config.yaml
rope_theta: 10000.0
weight_decay: 0.06
warmup_steps: 319
decay_fraction: 0.895
decay_shape: "sqrt"
MLP neurons of a small language model. Each row is named by its layer, matrix (gate and up: input weights) and neuron, and shows model dimensions 0-159. Each number is 128 + 24 x the weight over its row's rms, rounded and kept within 0 to 255. Numbers have three digits each. A neuron's up and down rows have the sign that makes its largest values positive.
After each neuron's rows, "fires in" lists the words (lower case) most often at its 100 highest values on Wikipedia text that the model never trained on.

L2.gate309:117143117127095153145182113140180157145138143060113095118095118124159133133087119180138129150131133110157133159125130104185149118161113131111085159101101128117133138105109137160099124110160144142140109150141170125137144120087111128103139109144131163116138144120171148146144145125117120147154161130103095124139117124152150081133146112107107149130080128147126138086111155148151123087124096115099188068122127131086116098143165136112118168095120112123115148164120134123112084147145147
L2.up309:131146146111159135160147136125175143099174182132110167120119132135138153147138154148114142116088155121129104127096166107128119119160139120161139176153115115122134086143120110150119118115159091134156149092107124161128152081103122151117147127113107141124132124136098166117140103109145117139108162139134128129198111127142155094157156176144090135104128115110167119101104180130113152089140088089186143107138142126152137089081141164146144107092093150137148115148132122099105106124114146
fires in: "russian", "german", "australian", "british"

L2.gate349:115123161157130133140081150098150117180164119177106125079118134157133172135112140153128148126110101140126130127105167124136142113110136152162097118146133170121171117173140145170117090128163086162141142150123152132111119116137101167110116165103130131116137114102101140129101082122144167138132131164128105149114145105103075108130150150136127107095109097133167165100134129139089115109094143099138112148144132144128136090170161132143166110090121120182107140151165141127090154157132138
L2.up349:172165164117120091132133128122089142128136146121134134125104112123089149136137108174147121117155131124110201166098102144120181090146131120130165115125166095163090156124143152119111152109102093133115099139140105148106132120163119156150113130145138128096110154080177097164128105109134079067138125156130117134141150127136139143134114126107126098139110133142108125127171177114127127171121168134162158150077126141162127111165105110135108080139140104129147111125158137170119113132129152
fires in: "announced", "election", "candidate", "results", "award", "agreed"

L3.gate233:131112173131140159151190123105128096120153147111135114112107136131112146105134148140122147136107130144119121171168096115170096081172101127099105143131115142179138094128107112166108155093128099110147114130145125150127127172137160174108135152105109123137102130143132103144138127115151112107121144175161105085109131100172113169114130137106091123078114118120106085106102141104134128180139133129163147115122141117128101139181119099079117133124116078127158117137120130087131128091179143
L3.up233:123127125072170136151164111119146138119140134116109125093138168126088165145108108124110138115160109112123155131154108142148113101142079150107140167127079127125147097144126135126116176111141100101144142119147108152125122154132143171108136159082112156135148147159151120097111127145149078109109130150166148087113113109149126126150140156123076128086127110107109086107081135120124130160127138095139189159134136098141123144174101108136135105136161105128145082129139108100132153081179116
fires in: "life", "history", "quality", "nature", "territories", "evidence"

L10.gate374:183120118144092128136146119119136084144145120116096099143096136069147097142160124112100129150134131088069145123117101116098116147122146128109131160116135118186135087128132120125120161152129155098100087155120132151139162130161090131116182110128112107075149078139126128132159139154137161098143150126109128138100165134109133103114130095124118113104102121135150109142118135118151140168154067171130137154169148147138118114139114138095133107104122138124101154168146170119140132183090141
L10.up374:159151146103131169148124096134158137103165129138091094103097123139134157121125115128165111129104109093130118071125116140117089102142113122152143143159155142142146125117102116110123119102124111112160163138119101128151141107169136102132141181138142115167121122139174170097148142130145103094173159131086086149114125183133166084135170131124082151097149096140089108130122101178088115100165145155117169127156106162174145120129153122130123121146097129146118111108093110131123128115134130
fires in: "film", "show", "song", "movie", "movement", "versions"

L7.gate296:104107130150142138171150124142127126135151137143118171109053086104122140134146149131108094089119147130148098122119093076103110143136162135144142082123160142150088117117088078133127130113096122123113161119165115129158164082108164125112139120143129115126143127106127126101158121145131138144119090150102174135102107110103090133153117128161126134146091116133138096115072114116166139144120103142126133132128098143136138145086154102118108156113061103154133122133103116089188128168142145
L7.up296:124106121116092173126169113124146153140142140076132157124145096105112092086141154155132133097117114097136124130094116101126116148150166126150184137125146153143103148128124115172125092109140113155091101123167146170157182107150098098092139146134134138114178089109117125114121081145128127144130118142110142108093084165089146159182103115143132149118151103141142117149143125157132167129133111089147134153124104104118133132117110104138127102104121118141121119105097089060158168135128140
fires in: "found", "held", "located", "published", "carried", "recorded"

L4.gate150:147117155131115148117125129120112093123170153152087112130123148099138135116133118131093107148162132119078091083142096111181114121125107118070163148108125109107151146166130132182116086145103114134133122086124114119107134068099145135104168138130131119133120092111121163147140115133123125157143125125112138141059137092126114108102123136107163110152136120096123134124101159109130107107115084117164126110136146131094106121140142129152111143133148121132108118161142166083147070202165141
L4.up150:140170108112175136096138154141213115111142111116126078121142116126169104119086111162096150108134112127108138128125163164128141165165158125129187148094144111178159165091133132131122103113141155152141087123140124123156158104114141093122123119132124129118116166132112142107100114132134140119126139129095160120114155134224155126150114146117101153113152143130125108110133119134141117110096099188100149133135141132112148143108140104139124130107135158136137119134163094131153122100092164
fires in: "and", "they", "regiment", "which"

L3.gate39:139178124125118144096152165105141188130106148120165146123129102138096104149099112165136107084101128120123139125140134141122171137099130073169111100158131150116179182133137123146156117137135099111163133151149117180122133196099139118123116134142129124184132119152174167095112109123106125138139144149078127101119123112167157117144136112131107150151131160130138124133126140129165099114087095153097135165134123119146123096095121154123125122177173115133102116097112136131131120109091108
L3.up39:139113140107118133120113121115129151136131113130121126148123147085130103196108110084136134109143086162107158105106099118127162149106117110170186101106112082125193095128115162107147154131120146146124082125108100185115082132105123167160133141105152159129129162094143120076141110182143112123102130143102167159122141131127128137206138141131123085143130124149117129168123125165111124155101111139106154124095119091136136116133133106142141123151161154139106125116146120159149109114123122
fires in: "team", "programming", "program", "population", "scholar"

L2.gate288:166163090125113113167144149129136144155143176074124138099097133119081147114130160178132111130143118142068104086117114133178115113153130131112090150140104094134117148126132135182178111117161090134179128162135114118089158154114130116147127107138154133126113065111167139146115115170119134134120150170112129149171117111128130117145109114099168141139110130106191141148163131109104133104126120130142141150118112159145100099157113148116157121116111114123127115106128148095119118081135140
L2.up288:146109116125107149117093125147144152131106147115168084137047145113137125089118194115097107141153097105143075145137106122153150130124132119128100122101113115119109097101125093156129109132144111126116126142136152124117140158127135098128168101176130138146115106124130176150107130149132123174114159126139106136152110150072143128094111156115103145156181138136169133118161129096096171120125119127122153088158081124131154087147147141147130118104136096100092113125118124089100089120160153
fires in: "an", "my", "anna", "ana", "another", "antonia"

L3.gate340:118164160156124089104143096125171118119140165125094137124094129175144135148126147132107128139107140131122131128205096105117124141124086097113134149134123144158129144111155144111073135111110104104105106096141149155113183110114135126120111129122128103124157115121121166150088112125093129108111119129152091087147069185164161094103117121137129154172121121117158143126130142133141170125111142157152106152144164120091110143137133142066108125143102113163128121133065121156128155123148127
L3.up340:134165155128164146133063120128134135131092100155115159171095126140116149124134128176082146132108102142127124172119128081088135136152122120110130134074098118146132154097099096126105149131143113121141117142178155141115121133132152131129124158103169142129083127152119156119086151148124145140160168133132098133105117137153120151145111093111121152113117169134128105118161121149112128111084097147135108075118114136176175155091139103107135096152118121108097068159099096116129088125114119
fires in: "his", "in", "edwards", "edwin"

L11.gate275:189104142154095136119188113123134126124178132105141134090153116149166153121151136101121089139087120125166086132148140112099093111147126130095114120101135146113139100118104129174119073083173099162126114152103140125155149128119108109130135146143123170137103105123153130079161121143109168141138145133122171128130088135122130095117180187110139114133131105148122123120125124124121140161145109152098130140158138177104140111137113088150172158123102126127130114133105107133122119134163186
L11.up275:108150123109198153184100134137125135138139134140145122145134103158168162131144158135129078146132104085173085114112140186144099096145081134126085137140096119078128096104151109150131110115167078113178145125086129123155130154109140107113085106118111109162109091157125122114124137130099124132119135149117152141138159126118158071119142146132104135129111115122124137072110112167104087154159168127116155115119110147114149130149118114101130137133138102129157137109098113094124106139137143
fires in: "american", "young", "most", "former", "english", "when"